{"num_hidden_layers": 11, "hidden_size": 640, "num_attention_heads": 10, "num_key_value_heads": 10, "head_dim": 64, "intermediate_size": 2560, "vocab_size": 33633, "hidden_act": "relu", "norm": "layernorm", "norm_place": "pre", "norm_eps": 1e-06, "positions": "learned", "qk_norm": false, "attn_scale": 0.125, "bias": "all", "tie_word_embeddings": true, "parallel_block": false, "init": "uniform", "init_std_qkv": 0.0173, "init_std_o": 0.0173, "init_std_up": 0.0173, "init_std_down": 0.0, "optimizer": "muon", "learning_rate": 0.00771, "beta1": 0.95, "weight_decay": 0.017, "lr_head": 0.00617, "warmup_steps": 200, "schedule": "wsd", "decay_fraction": 0.839, "decay_shape": "pow", "final_lr_fraction": 0.0, "batch_tokens": 131072, "max_seq_len": 768, "doc_mask": true, "train_tokens": 1096000000, "max_steps": 8362, "dataset": "wikipedia_en"}
MLP neurons of a small language model. Each row is named by its layer, matrix (up: input weights) and neuron, and shows model dimensions 277-404. Each number is 500 + 25 x the weight over its row's rms, rounded and kept within 0 to 999. Numbers have three digits each.
A block is one neuron, or neurons of one layer that tend to fire together. After each block is what it responds to, as a language model described it from the Wikipedia text at the highest values.

L7.up241:512495461503500481466438495509500528507461435538490493490535526480529553482508534507508485485525521478529502505504527468513490496465511511439481525509523515475472515488502503472476522567489509502509489509464538493505520519530539508486501554506494507491523506463478516521508544484484551490452518527497478472493509491502445516500508529493491497498468492474539452499493492492534532493480
L7.up538:488477534491515487525487481522491453476523534465517450531542472504447529477526493506492501515544483461512491476500500469476489483481490518488488468462518480465493484491539473501539552519497499491443460502519507496536473561510516539530453530515529528484475515515469470518501485532492527499537546455548476512503475502497513511542504513462544482446497506484511507480522519491506532496488
L7.up1313:536486473512535528510504500448502472482526484493521487477474504506511523489510476531526511533515490521517470489502530516463468513501533499507516469540522536472484547502506542501488433464519505461491504496529527562535498495516515509513525540475534519490520481502477483509467500512431480491450493458498545496486485477496510523532515468513533496516531520501507487530509537508472477481501
L7.up1405:496486493507482511527480489486501491521492526537452508511488497470476504507493501506518476467529489461503503471455450538507487500497488518502506505520545514479524493513547527437476520493500521480477493477474541502534514555479456507466480517516559474467478527492506454489484532567467475521491487489480514491513522476486518500506550540488514494514535489469496513514498510488517496519501
L7.up1744:528464482527480508497476500469485477531457485486527525494526429510461504496481489491486498490506479501521508461521493487497483536485508526503502532498537557448526509529530526503454512494481431492514461505532479527532515559468500546502488473502562525501490471441461485532492503528476526478481506521497550507480471460514504477481499508505479459497520481490496494498528477491490483541461
L7.up2164:484470556511487491532479495445522496540505462464478541488504466496502466487482499544506486486509477503492516507480515544529482552471498525478468501543467534485498477488481491512489517528514561524493524516501527573505501538500505485502503520507495538529511525474461492515543503499460510489482549522477510516516526487477470513500541545503486485491498488509480461470474474488487531529459
L7.up2377:529526505524555524506511512535546477518539510515481504512516477470503463489502522496537519515518497510494477535510525507473480495490554471513560468515542511471470497530484536482539473514498518505474487504476487497488543507520489488547503521500512528495518506501510493524474519503503510506468514507474549521529478537505473481521554471523500500531522494466478498513459463524529518472517
L7.up2500:506531499467486476474505547509507472493473510465514502485492465504474509502511525494488523498482529510474494544502496545487474497458448469492494564472548514475475486489538487474476510513502499463487500468516525469558479527496475523496449458499520543487463477472516515464508567511518507489484497517517527507568504493503494442515501504503501505486517459476572491500498480538527535499535
Subject end before verb. The last token of a sentence's subject just before its main verb, often people or groups, such as the two, he and his parents, Rangel who had come,.

L7.up278:469509467509490504466507495495486517522460499528520490506518486506461507466454467544529507507473477465519512481469485509502477525493480486495512493526505502530511525490513495437494511486500502533493491521540485481535518555518513458472484440476463507514483495476537533522496489506506517465510506455494510478511463450551503508541518504524496509514503485473501493500510482503478547515490
L7.up726:484517497495482470478504505459574482475493511501529500518508479523505507459498528502493499499516523485489513452498525495522585511512500463497518496525482497508535504480522511475487470519469446487522530468551518515478512498481539507549485495518505425503486536497543521459483508470474495505496496496505536548488493500513493481558535520513514538468472478473517493508514517483482493452515
L7.up1422:497522545504531496511511512500471494533521480516499531519501522516508504526495529528529503510505478519508526521525506488499505499487490460529537507523530527470532499564468458475523503495495512506493473466478463526530502442535465525495478517484502487517482538514483459509475503511556497493550487499523489531500464490530449464498489502556460508527507482526476540501522487532513510479529
L7.up1864:508532467515518518511480558468499520500513459459483534513471561492493442529513480500525459487470484490537535458507474505491513552458461447559501507516487492477569536504481516479487481502513470482503487515537509482499481483532496475514524518489499524486482531497482475480533527509471540499497516503463524472527494543533521531496511530476489489509515463510517491532488511503447457460515
L7.up1944:468527468503497484458481544504465502486498494504496479479462519526517503483483485534516498476498500500516483471508510526519485489431464538505550503519515478517529505481502452468493505472435470511544511506471481501510489501518447468541481535498457437492531559529486502511434516487466466484522549497514498511517528495511499511480461478531479540530482463457499528489482470501456510481513
L7.up2313:467486472485525538500457526512511511513461513480519514538438454508514498527490494487496475473505523481525475484514508464537467439493527500473530503524446530472522484497517510433503464498504496465526512472487454504530542474511477476477521522478485508505502475502496516506520480496482520472536484481562496506499511503527527487528519474521453495473453481503475507502515454507551491479544
L7.up2320:480515491482485548488509527502487502518515534511498484490465463470506450513526547527526501479499498490498502455477537498451495517446462515510497479490481507487517498529490507520515500514513491509493520481473496484519461461562431493543481496464473484501496518545463483514530561531524522467465494486510512490493470506505485503437521506509536524542457500487499490474477481476533481449524
L7.up2432:475472476500500506499476511444476466486483508484481485521452472517492547514476517499465497499519445486479446506509503482469498470472513560507486520563460497468500503550495512469519468505527520518524506502501517527531476442490511510476482509514517502490495472537519528527499499479528519505517477485533454527493495491523510517525477486530462485500467499503459524499505485514528494497486
Member-of-a-set cue. Determiners, numbers and possessives right after "one of", "among", "two" or "several", where a plural group follows: "one of the", "among the", "two other".

L3.up95:477478505498506522496480527499461507505537469523527488483522504545508537483500531476527481520510492472527477466512516508461499506484493548511492495516496493487506460509486494472553519540516481485545495481501450557524499491535485490494491514492504473507544519462515514548529536520545497484521485470522505534438511492514490515523520486511494486473486460497540486489491450510489463463470
L3.up221:490473470502502500473430497481500514525558511466453519500512494517518538541432487516498498545536513480524468500498486474463509535507520503496500541513509513488472519504478520462522526525487540505484483483446507506537506541553493487505497454503500507466519492540471492501516553562505508481528468480496526497518475497546520530501501449510500509535552473458520509517475484519518480482491
L3.up878:481477521513488490538520521464483519512539458532496493484513512514531519441536497541473506487488507503474448501517494495464555492491451498542509496493483555526495494478524492488464455510495486499493523517520495487484475495504512488545432516509517469442502466481482478512478485504487444485517513501487523523465511513479504544498497477518517519484421501543554505515515481487515492446541
L3.up1112:473456478535513506484475546537508501482506539522442504503506556527489489483518516473507468519498510516494523473539523429469506470458476481520498447533463514497471469513507471518507462559483515496489514503531484508480495540448518495488468501523482511496532522533553515532523522519475496456494509483497505568542517532513482547471493519491506508479450538485510552522457481488494511513492
L3.up1192:480490546520482499497519563491492463487509517506455565523515502513503498542523476516515491488541522533506509546488477497494553538531465503502466495503480523497514483479492548456504489498517500506497486505494472487524476534494518501543497495471562515484509489507526495525516529447496562541502466516529511497434482507500507489544474467510527498531528507502516503525474490514522537508490
L3.up2085:481528534505516490460450497476496499526498514497444446498528517479474510531484508501487490481508494541490514542563493448476468509502506538525488481540533496482508471491543498479510432537506515484429504511497494498508494489505513478477478513509509472478513500490521523493515483481499493498502469503513502508499497497559487528481499496518533523529513513472475541518466473544529478460481
L3.up2132:519506526499482459415494503476486501522484553525487489437524493515478511519479495488477519493508504514503556511512477448457492479506479536492471485513526505467481485474455483488530491513495561512462530504529564492538471497491485542522489501496486548477541453486493519499501462552506509513528452489529462508466516500496497543499501517509472506480528462489481529548514503487519462511492
L3.up2480:478494529467502513504492519524460516495500475565500498445528542547500532511527526491495460497442467514467502467533472491507538549495468510499538538524484475515469542498492522464505511513464480532473521523526481496533504521499509499501467508492500490445519484509495519501546495468512515465492481517556529529456488536518454531489454501490498517505532503492464491515533496503510500514492
Partitive "of" after quantifiers. Mainly "of" after one, some, both, series or number introducing a group member, as in "one of the best"; also "There are".

L8.up71:535513478466527453500515505539509512476483523499500479483497539469484478493491509483447528478473489538494519506497481501489518478522513455555468476510502531507517521520503494526481505518486507544534546481498549485530510486488487491500548483471534525514440527502487482513475459491481487493497478515516499525509501499478495504508516496450532505509515488466540522506506527465492490489503
Subject before verb. Sentence subjects, or the word or verb-piece right after the subject, at the point where a present-tense verb comes next, e.g. "He' currently' serves", "the system' comp'ares", "It competes".

L8.up2211:494458504530497502543497516457459536520502510499504515489463556521488487490471484494483490471464482478472460527510529526485483507511527473488471502554569538487471515488533506501495474529498495465492492505502488490535474469538459522503529520522455493489480468431473495544480533509495529512485519471524478520521521514506449521494521502504520515523501485498530499542499512506521472530498
Military/aviation action words. Verbs and nouns of military or flight action in war, naval and aviation narratives, such as bombardment, sortied, land, assault, flew; also nearby prepositions.

L8.up1996:536499461508517509535526503489463491547522538522509486494480488484417486477484502487536513504542467518482493486474529533542471489486524489469521476532527499510516483500516501477517483502486494495462545497454559512551507501468477505497517519500523471454481543485478497529516525506481476498491487472481538516524491458487498514527497524477510472505554511488504462498504487491526507478491
Clause subject before verb. Fires on the last token of a clause subject just before its main verb, mostly pronouns like He, they, who, or names (Croatia, Presley later).

L7.up912:524499483487472501514477495495513446482521552499507524458498519482496520540541520503472523525520520535508492526504510491513485496522489512488500504481437504509527514494493503544491503487485503502503529518576520500533480501508501477432480504478545505437490499528518526508481537550523504523501494477525553507481477501483480525512515456523492497526496492525473488502499544536455523480551
L7.up1181:569520467489497485493516513531499515510533526496501526525478466499534471552509495517506506500482496482471512493572487476515492451515520554470527512474524532496485499460528476488556494495501533505492518508519499486499447483518492508527522497511502511514487495489553484469503514536512513523524468496489524464476552473489538510472450483515447480514484490474517538496468492536496472448488
L7.up1333:542487483505555498469531504515483487467536498480500517461456501495478514492505471520515517496522509500522491525534475496510495505549512531464479516487475515507511537431491549496493484535488516500517547503517485517476494517473511525504462462524476480504498495517501538503456537509501507470489530487476557510473506456527513507515490508493496525512528449495493548540482509525520462535499
L7.up1396:485475522492511465520446476465499478506525520537534534502487495452516524506508503474471493538517542489497527435507500469489492512496496536479528522475552492506492507493533483466531498487549504499501448495504547482532459520507504528527484531469510466497493463521503473483466505548470521486473484489505494502518527513457550503549470522442471509510501466468510448484485513488466588510538
L7.up1406:544551552489547496473515522486494492478492523504504510501499481502482481459554488561467482495497517516525481520480441543515501468560469496507515532530494538485537484460514511523462520499476515502468515531534493503450529515543489474523503525480520528517518507479455488456505543501522553536523534449531545479516499467528484448469484503473487472498527481488522540512467510542526499522508
L7.up1474:484467525510515500481526494506493519488516506472516528528507509463496530464492519494502510571433457517515495474501527492487507503543486526519485530456491542510507527515529508515474523583493562467495515477524501476498515507495509495525480514514516497525502473523452493484512506474565488479503516473518514478524531498482469483481509469506519536489504506472480477516554494452516511502494
L7.up1628:510477466509489464522529484483524501479536495515468494457475523493513517513522507482495492529474544511556511515471468561511460491491535505546488469470452484486453488466542565479474550495522521445477519510535505501514530491468542472501478465497519536482491489526507496479501494520475473468491471469497523497536494519501466472513477525517460462516502497522521528506494546528500480504480
L7.up2154:504501520509508484507495508438536491480482534457458474499477520471472499506514493469510518547522489503515505519523464478473501517523487518506468525525584497524481492518540516483481469493523518536493506558524518530440541541480443510498533531520482497482486509465475500488495489471470464466490500459502513517490499530517530541513570502538455482501490504484498502481474492537451516529483
Match score openings. Space or table separator right before a match score after a team name, as in Real Madrid 6-1 or drawing 1–1, plus other stat-table number cells.

L3.up242:489499496483491499476502502471500497505445548500482483501499514524498508483458520495524510479510498461510494509552529538489463500476448461491478526547469484474482499556505539513467492534527492490476481478498510476530462486502504484518528518538471490552501501522531500504525469500526515546522505477503531502542494513487515506525519487525478494495502516530520472502465481533476454517511
L3.up377:506478474477487495469517487493502511533446524507481554481498472521491500432502520486499514475527519466461520454506525520479543528499499509494488521488516487484495470524500445489513509494515565505472497488512496497489474491483538482514520514496538508530527483518512490483501460511501501541529499484509499525525462499500527511533500509548482505463493508514516475525493517525506504509490
L3.up704:483475501505497479515502542539497462470506480497525554529505489542487534500558487514509504493503506498498484488472501496440503553471455483470467498514520511523460430529511522475496472479480506515502495522515514535491473509517504468483553523501450498501492504536466481482494497486485518481474457460544523506503488517493504478515502464508540503514490494520553513501458492527492460502575
L3.up864:493516479534510456473493462495496474470482482505498549486513481512475514518454540464510516463474528514461511512494555502512488483493577478451509456526494478469539507510499491476492459481499501511492525473505506513496505480505483521516510531473484492547482493476486507502502470526504511534507480499474489574486508513504550530482515519463525509488541512474507485505521502522481457505482
L3.up1424:514511509485496490508502515493526496516480525532478522519478502544499515509510533505499532485514526526504515485514511511502499505502510513492461483508518464477458459491466524486502487523486487518514519516499513494477479477505502527478478529476492518507487474500530509492474495513480527540497494506520481521484479504469499510504467459498533486465480504522549476539485476525515495547504
L3.up2089:544490550484525460516517562553466520521542546512487527458523501493461492499492516535506521488514518476449529460497484522506512510491526496517487506539532527454491495461524479483467485505476544523521478502505535498520475460484510498564494472515540526479507490501467519459496491526460521479503473503509479501456496496481525508496482557512537494503496528463515550510520463509511469506500
L3.up2360:520527504532494499530451493499485494482484489517472494471519520484482488481508454476543492485495479510473504495457527494476499467463503472495461487502532508507478485459492482520462546488521522489542467531518480469520503472521515502520466480507492501486510452476453513514492554471479494530456451479503485496528526532478538463510527485508533520529551522491553493492499478516488514493566
L3.up2380:463517502497507499499500495478513493501543525507511515481522467510489490471461535478470526486463518520492449484451522513479496493506514498484495494516479499485486514518494504498537547488487562552483498502440519525468505512508527531470507482458486453476492510537524488456497473496546508538475485529477490494492489486467501499563514535489498512518496504528554507521532521528452474502517
Narrative event predicates. Verbs and event words that carry the key action in plot summaries and historical accounts, especially killing or finding, such as shot, found, disappeared.

L8.up81:508520478467520507483498514478486536531554514522529489523531465496540498477475500479512504528481476505481497502523510501487521515468487526486539552519501524467502500514498512462505503466509482483443486491480472481498512487500448500508488482502518460495484501535445487483495500542544464494503477457491508462477491519489523510498508537543468478499487443558461552489501483512493505484449
Plural quantifier before noun. Numbers and quantifier or determiner words that open a plural noun phrase after a preposition, such as in two parts, into three pieces, these categories.

L7.up5:503502457509484499517507491517474546524503500495553533501498474495478503491494486502517502491506516499481467456509546483485518470490502478461497475473516478492476477519469469522495491542511507548498472533544513496489476523536516520513482549525461530517481513535518437520508447526507545508528493491511499499496535520477558537490509505488515522529529532490518447477490481484471565496480
L7.up379:510480493502497468538490495470489510445521488494500500468465556518510483500508512492469497490494518509484521489510520465516496558489509452529496485495495502521476519536543492507449476495536522478543542450520527530508499484479468503514528483502526499491471539452453510518532478508486528462470527499522527494515519482522466473491490492470522489490500500481465474518514514487463451504516
L7.up640:499515472527518503507513494487494501434453486471525520538504450520453482493481487476488494543433448491475502482485496478512502510498490484474511474483499516499542511515516506511488523475512513509520485492512487498526483500461498531496552497554487480489473537491506528480503484491490544486498499525493508524500533462499492516502496457479561526526517515470539465453503525465478517510556
L7.up717:547492472511484495537561484485512509503509552476485466547471508494488522481496511511503502532443483479523486485505509543491500524530520434496491494542481480518480480511503467498464496493512534502506519469523498513454502456517474526543515526478474546498530514529507469469528484502500500515526461478471503492524529503477543525469530518516495483453502500508528533524495494496506483520497
L7.up853:490500524450512530454471494460494489545433550534526508499505511528472507478489539525544461512513476471519480498540505514528548517453485479513512493527513485468483490536489501515503513544506506478505499492465481522500490490472508482520498512542521548541491509532514506489509465521498512539563472496495505491561458524482478526498477522488484465498529542528545485520473495535448487506510
L7.up891:503476505521523491517549455493487507466485496484541527545467500507458484520527507522468514493462469537483515496473535494492490499471568462510478520486467516480507497544545493511460483498507528511476475478529502496527557505523472521531481514477476498532516499543542516517491459525475556519534503467498499504512529492446502467505499506533533515508493516536548481509520541521484477510529
L7.up1558:539485503469533496525511476492478463527526458473515510518487560554476458494455499468476509516443486529505514506511448480488442535492575475520546491508495538495515504552547537512475481488494532533539499486477502517533499477477454488493482516541515530514479511484506520506495450526475515503498538491505531544531499481487497491542519439506511498496494493500526477518497480476482463463530
L7.up2297:493535574498460534482525501512462488541497520513484534507502483471504497505520505535490472497505468480506541500476509515501561495520523507492473472519476522454493516494498482495467545523474494488415498480523532462510487510489530511511499520503533517469487478516523485519520461490504528512519504487470536517549532498494520490488531543512561528483523555484524501521478496500478480525567
Before a character's verb. Final tokens of a subject noun phrase, or an adverb after it, just before its verb, mostly in plot and character summaries, e.g. she later, Tessie Bear, player character.

L3.up131:526486461465530538519493531470489571539515571458507538496471491481491485501513500478497498506498483505485548494542465521500492478462482501531542510515523486483486448491483462490481501489481471501541496479467523495479497531484492476513466488499490469495476502475477500474520494484519519536480463496471511499510505525523495452478488476514496438481503499506505523495522532538521539504529
L3.up243:528534498513525530529484538490505494510497462506460510472524492488516486481464512468522518455489505491451515492511492547508486485467473529475503494523549515498501511501510508447485510523536505526502505497496557523475504496488548521527490535538479488517533499474494488483463498501491512472482486536502477543500523480485509528499568520517520482535486463506494483462527524494481494497509
L3.up775:522493511528481484488498517498540463491491485492476488514468479491488528438490521502529526501496517483489471494470470493475505476514522497443494435530511539456470483469519490479495497523497476497528477464494505501555514478465533485505494533548473525503496482476510480491498497528503522507505479519526482513492534517525526511571518512520496528513501460509482484511488493497538473503529
L3.up782:533482482511568485541463517542501442528528521498545461500484515478481519539504474521517491539539506511451494497513499476531518529472518459491478531486531531487519467506488522440455504473488457495477470521519545497497521486471483505475494492536461524512470493479495512480505513505500549496517512512486534514518510517527469491485499517555500487519492444533520493470565504502526482519540
L3.up791:490465463489537518542472504505484520480522522489483529469450478484534466507497522457478521561490500507471509537552505531529487473495522470468539488463520544478510496497530510471552481482445492491510495482492509504474473472478480491529486491534487471484464507490506467516493480483507498482526536515529524498494510511528520511465527496493535502514465483516504497493507480469509513498474
L3.up1087:539504464524501544500498481532511469484570493494507502482448577494528526504480516474490515494529475512508464504504499540534546465524528495526511481489515507514477503503535494460494524515503492490537474474469514502484521506484536510508496497521500511491485526484540464480506478551519497459472454504547516478562544499514483510486472481507514501509509464515524496469505489516500538496460
L3.up1284:504569487528528544551487528451497508523475527459452499496485493483489485484484479495515487497492510497504514481515506477458455477517465486463541449516485500456473523469470480523483512477517529543483516575484490501482484520504499450501458513460509462506514485492516546522491521529481491460532500485456488461473501492524486497491449487502501501512490487533532528524485555458511490503531
L3.up1928:570501497460540531514486533525512502522513487483494546488489535505488497513507531496488502533468495541496504514503539518495500459459544464453501485515485558492500511467501526455509506483482452486538488489522555541505534468543481505501489546505470495479462505471520479425512506482509566449539515533503507459483534506505488485509518461552539525509478474493489509484512506490513517489453
Clause subject pronouns. Subject pronouns or noun phrases beginning a clause after a comma, period or introductory phrase, e.g. he, they, she, the, it, followed by a verb.

L3.up326:495481485453495538500480503489526488522514508522479554520541508528502513501461520536539483507482496457500462439470513456488491490532482552450509494485560474489478526487522547516523496498466464472527493486457543535501489466506481510509531506490498511483488540559532484493501498535549487486487492479438492488468480525480510538535511524499496522462473569502516439477486485538497494485467
L3.up354:524476556464520521513471542489493532463530445504526475491523464473479507494440517516479482453516510511501505494509462522489511463503480519514492507475535498509481463480515552484506506475482445498504506539476468559509488492518478505492458481538509471487453475470507480507535537502532526533514491497498504484543439472481514463528528499525495506494492537482525512454524520466483482487536
L3.up1360:501537506529511502526525538503535510491457476503528555513516526472550518492484534537470477507518473468475517510511478497500533486500487539513502479491519513542502466476502499506506462486497497486478577507499514518516486499516504471490515507508485547499506509479509517488519553499498529492512552530507452486476476466489476514492516494509460530490528487520529543485504521455504476465491
L3.up1395:485487461469447507481515504462508480490532485554463534499526497518495530471487517484475504504485478507551490463521506445523504486483526467469488556498559478462458496503509541500541510503519502527484497494522497486517498497500517476512517460517501494537471492553496494492497482527481494504502434469478471566520546494530480548530487486491528472529489510489526520510464531490503475490487
L3.up1780:508457490539510445539547506470508499498521508512503521478466486491471504520524531510481527510518470500502499462493480511512526524486491465466442497528530498533474528512476469500525516526485529529490490514493476521521502467513508498476504486487497496510503516535548504492513498472485521510481503497512462481516505507452513491499502506485530481513523516531518520452557523492501511451515
L3.up1992:497458475560547429502500510464483506529518506497502528528541462514483523503492511492490504509511525488497507502473517475512516461486549478507473468534485520453431482524511504508467500548492517549545456457487512493512503479514526482520490504478500502499496490450478528483513511507491553525500497485492505489462481456492505526495517472477518499541478509514506478489489500498479482505484
L3.up2003:500486509490502467506523499495431502520487493488463544473478504504479495503462501514490498496479496486476468489495492513501485448474492504500497486538523506486512462509478528496563423488510515520525467551505503496508514485470516526468483469480515524474547472499524471477523499496538501512486511483485505515509497554441523520510510498531479482517511494506494503460494492455500490475496
L3.up2157:526492541494450548492472527494508487500493497504524540476479489499452496495522522427469500476521477517455491465522526505476516461524483472497507497491499474469490496488528516474497506488458525496484429520502496525533505498473524527516536478494475508529441484474513521471478465494524505484491503513473516483502482502474544496476495506465527518492496491448545485495516479550496491486521
Onset of combat action. Verbs and nouns for the start of fighting or force in conflict narratives, such as opened fire, commenced, began, bombardment; weaker on force words like forces, loads.